config.yaml
n_layer: 8
d_model: 256
bias: "none"
init_std_down: 0.00581
warmup_steps: 385
decay_shape: "linear"
dataset: "wikipedia_en"
MLP neurons of a small language model. Each row is named by its layer, matrix (down: output weights) and neuron, and shows model dimensions 0-127. Each number is 500 + 50 x the weight over its row's rms, rounded and kept within 0 to 999. Numbers have three digits each.
A block is one neuron, or neurons of one layer that tend to fire together. After each block is what it responds to, as a language model described it from the Wikipedia text at the highest values.

L2.down130:458422477372523507516582491544476554523470464527492468516486526507551529413509552410532419527554454527517466459394411549592426420551554483435471453516566502475361453499542499544368433456486455517614546492520561445480496637569519546482401423431440476537533517504522581429468423503497513465494497439532480505496514532518542458459513571491472493510547479480490430410492419501551556495465
L2.down152:543465492429548496477423523537580519558522506497505487482524408495545530464520527450492518547415489463493471426310419488527560453495466492463430424469561546506413438453523475553395470470509568503545479453399594546457448479528542539532477506554517538504456491409510536423452455553473402492545604459504489506459532472466500516536551584502505538522567458416434449517494568512536558413545
L2.down176:443465400528539545486579510541431491564480435550499565455578524453518535407496460395545554621590426394480508520590486535516443410390592480490491546477542528437460473487432398530535636504496492537510498502569591471526554479569532477432479514474534487480500504459542523483529433504458431502521443495445454451492376519532416589483470498531463400487548504478473470452472508522463419484405
L2.down343:519476539472511545427492486505527520416526537432590454530493537432476521525386515470486521489491521450507386599254432449489555590460447591540492471519534560527494494529627540406537497495551543480456444463516411579460642504478474507479476531501527517442497477454541406462544491497473541467546495425582495535361545529564409490519518564513477467551563495416530488490572505543437578476477
L2.down396:491425443446563452512503478600496573526483402445433547496449510468462453447520440461569490601533501525532547423456592437440509508530554537450498490534559506477359461531507452500499425507519523465475547479415489535500398484574562567494488416560426551587541514455555525472531447559544444483535499475602492517453442594547516547506542541387522476496450451471622527441424529490593597495471
L2.down416:556500509426417522501427600493558550552451468502557585522486442565446536551584500486495583508549532501459479444460443494522489491476502500483465450503561466479476469488496437507386474525569521534482457505536506457462497570548515499487492549531496459522524383378583446512433402476507572473480575425449483484438472529519530557576538497468501418529622476420488473510523534467491532417488
L2.down690:538482544500558481473522499505541541585459436484557453469501466467492521448521556544495415485411547461495506495618493471512539539580466603490508476434470467544454386432490477592481477504497503476441531439503457538399595490449462503577525540516559481473532507467544598487585469548419282519545530497568497533448503475545473520522482566483376454509495575470475389523565488527402463455494
L2.down840:443416571369521467482459575584535559587431486501577457578496424447495529523505583405496512553528507446579470491355366456578456465567522446437529445431509533540441483517536493568391466462527482521499460484532512492461511547502494561490479434472505528537454532408599575436421481425466399533513518416539527566478528555546545549487446576525536595460540426397470430474525491434517624518524
Final letters of capitalized acronyms and country codes in tables or parentheses, such as HU(N), CA(N), PAV(N), RS(A), and also period-plus-blank-line paragraph breaks.

L5.down141:456474439423569529461381608495512582540480428489518509461458466480417481436534558466478481543515437515561466487361467482571491478553495512540524365457422558536443418502537419520431448474404528550531524470499514496542395500543531491554436468432499489457478503456525509395471520547516432529582483405546490483493468513507543504436513522510528372463480426473451483412444526472507574470401
L5.down316:538443465437535470506461507541537539488455488497534476497499480506465403533518491437514445491521456480537497456555468511572484455607548520468434446485555566564437400431533473534471517479426507575473564504569495565450388500496540554530465487496491477485486517450500632431486492564498312520573543497474543551489484490593446467475451601544505440515511393484448477458503543551479622401508
L5.down394:545508444504545460518466464494516515490504558505527568497455463478445458510484480493530549558574450476538561586454524519501592522622566449536464411486535460536477473513512569541548524456459533504494537481527549474438467446494472474493505472531542409462498513442468520442563594576492419482536539390576563531499471503490448503450490518418578514481387404522548540433490515442547500480449
L5.down404:519480540446551510484513439562528517553448488506562444489485425533463446491445417501421374535509456553487499486446485494532521476475504490551463456549498559466473556504564463589466431534407489510557510578418491446560538555496522455437442423488564424475515500553473540514559448500435486499605449442464468502632536510512521467457427593548394538477532493473536409436466467518489491528491
L5.down434:465544527524444563510436511601446485462515459454553568428526529566450564491516494571482503435580473403513549403531476438422570509489506446518456585484524515452586531514442476581524480524536544503440495531413458467432452526583499420501497562499497481528480571475556415414553493538466508399566473514469493573464409487502558479535476531388631438394495421504493523474504471573548501563509
L5.down756:431406478543437572533566501428533514522389480531454556456532509485479489527535464492478552438544443473580543565516397545488410443481483540422523491459517540490520468551522442478570431613313484526533530393509454505467432529578528465471449433444557387523523566509512452551474500496600505451537430515486460473519498527545585493488479460474486482402497476470568521433429472494364512530466
L5.down787:580443483457487459452443591443525551511488526503440452531497518400457413444444505463444556473473549493546434478504440482514411486502511480491443510562544520505481434585549390522501513449474592544408450486489496460433538427567610556555405516530416494458524490397503502437486524477461417507507585509524517509575490496603488558489551489559547490414573544473372594453419526400543579512439
L5.down835:505553501426530450429504610528577447544471499491492408480519382471509488420501483519456529544470439468494511489658478490557521510468540565443449481444491528451445477550539442496476541581453567492515573582480501539443356597492589536446502516443514512584460520510451508550578384530490483507530495465504573553524507453532495522535511494498515475593507516540494450433445494481496514443404
Final pieces of capitalized acronyms and the closing quote or parenthesis after them, e.g. the N of ISSN, (ARIA), "WSM".

L2.down35:573633481507421506582497475465476480519526454453557474525495570606533415550494430540474467484374513559375473481310550563589549518452485515533482459524416461495548527446583513466579537504433514537475395531617439543457495444536507504573579497475484534435516443550443433522583471516471537525533549533527508545455489458470476348476519422489465490488504476572531480537464428518502479481485
L2.down104:491519507455481501611495513476522422494563485504464446586479577460481494490491549559532449542458461437518517526308509532544521446481552537522528515562559445516478461494625364576541562521467493535453617542606498582525393540592543546565596398504441527521499488540502573508500559515492449545499479472525460527524553582528508496498505432483528563495495428529469462521558451498487479461530
L2.down209:511521560471401395572465376491491439514469525560569482571432462549518576499534412548418428539454535497473436524452470513485512403537503480519507456527550457427468506485486472531461482543458565488506554479476523571555561546507519415528597512517486519572477474424511521533421558509524519425574511478549528503544527465453527458421519520490546553447533417590550499490459412601495581591475
L2.down250:483618466377512580524479552470565433530429466384554448557550500483516493496553433430457441469454468478545470562433438607471461500458498534521533477483512479479516421453543548517439478542505425484501453390486501582447442531523449487495480464515492547490489478421441506436489518451555471556467646433490555541527473539540448547530423469447581454496500424486475495434481591508495483396551
L2.down496:492651502557501557557583486472480490462549478507515480459497565492470492478538477574550402518375481537420440389382500548538504536446474511507516429575506550396523459484451489550567455561478442460438508496442446661474490411520504493549605505544506519591435393518443540541557546467540512573517455457606514539455503451458492412472520498395511538444553455547615502537476535557529481499505
L2.down545:492583502594445453448540451635552387488534456459499483485430525472548465466476540579443498542556562456470473496465447512564473536593569510609517539441514446469456558456547439509459466474480558513483468490421545455483507529528508547585498511584508528475521502519570520433506476520418536444553536502532492481504497561502546487516395434519573485471443545527536522500513524403498510504426
L2.down563:491574494586538530446556535570512459511500446522423527453410499458516503526493498513466445501496530466551420430425533443596515533466513511512520501468524472526516567494490458571416496467421580457459494532519461467468465474498526461455623499544563533506510449655414523484470628437523609553539533512501565390497483468476425390455449505544533543505507521421558446397560532552492507470427
L2.down733:490481470461488542615512433427502489522531431449534484443459516504461485475585466529534431514554476496509452481428452562486553499543485449496561430583479481507494459463583451594500538531531517422483588555501462479454386471476441538515587459457568540500482523570391556556522489539531515594515566447497486459452560496526488578520445435532547573535476414559504429461457489464513530398537
Fires on the piece right after a lone capital letter, mostly the period of initials (D.C., Lewis F. Powell), also word continuations (V-ehicle, D-'Arrigo).

L5.down276:530611422483508442437517448520603560566562430437399455505532456428553455504515521484449465534492438514486566446285507540506533500437487487509471485499564535479485531524601466505627535490408501501452465457479500496501572427450484486589516566514512517512506487490486433526487510469540534530419486550481405472400487464562507475440501476522492572576552529524381545483581511476488529491517
L5.down354:458510445508451463419496486553451530523488515391506500552501414527408506551536408538478539475532447493523487508521505461518453549505507472473500465581529570475519443509420509516503411567464629534515503453492449494445390564498473571497562486399500462464551556467456464402487517512507553523503477442535466553575446513540517479546569564461473467482622544448451569487450483555554583436477
L5.down379:389500447492526495509473563537536512536506484488491545586438508487561457519436455448425537529398497505495458430341467484602455505549507503559513526468519486474496491485527383552524481437558484437527639434448540608505521547554477470571428522496521518444438464515498476465500478583489468635511544486605526419435516550502495515509396516464500485520485502548440445479564530472506475442509
L5.down509:538540476470402522558511491478511510488438594453511407438484498574486495383556525431459488599522474556485527461577473515449511476501502434555532522466467484446474485452414506488531464440551461388445490572434488539529535571479509428471552482498525512480558413522443493510487507524528506484505408510536464443557523468529521611479506512497436447466547544582551439441533539604557449447590
L5.down511:576563498530475421432536472497497527524533502465505470518517543498490569479463460493485489475467519546449454555683498425523439494567385542456475453514492552387519540510392586505565457533440480518527442467559441511575437550427543472472592498476480470534494497638495504558511510399399569420516530481448485570514500510469550425485584491554451492596521486462504495521461471573541492507379
L5.down512:470450457483520483541531446605542588506463462494423417455510474497499515453480500412505451429457518568495521488413460641491592537535561497552450448486540496489555428507474406486483492535555484518519468488435474496436435488484508539427411492378559539484482517485484475465598428646461487516528514446423536596505497484531555524533478544434405486500442546576487528425488586539543443516548
L5.down694:465529477359582511449451596443483463548453499453522424512493492451506455537556581486501414533456526531563560551462410452620523638432547487498515574558540455498419466503492508483444539563520591589505529488486539449553434476519458566555576521470487542491500543458438534416539492497483397510559561461555479579490515422541472457479573542434555409597503425409471567467490542449456523586544
L5.down738:385550486493523520493561546514477457464535580453494501527559544485541522461496531474548552544420558548538357578383518504448586494533515521524582397543501510468528419447465528502519424477532541522501461506478532460499473401454483561517557518466493525515428433566614472413533504566418498545587481542520430539397513576564573539483596549502440462520510455470450388437522520515496401458537
Fires on "born" in biographical lines like "(born 1982)" or "was born in", and on second pieces of capitalized first names or initials after M or J, such as M-att, J-ames, M.

L4.down170:468566362489559516464450554573416567508478542494559439579467477471546544451542505497436506511519554466505445462397412593499590511500464567521473424442496578545437395505456427525464569519405626507543525518490449474496587419507570487477466522455575471509594556482469461481597487535445431497448472445481523498491466517540508467466499617479497441477535535525455432469446522541555570388458
Second piece of a word split after one capital letter, mostly the period in middle initials like W. or T., and K-im, D-im.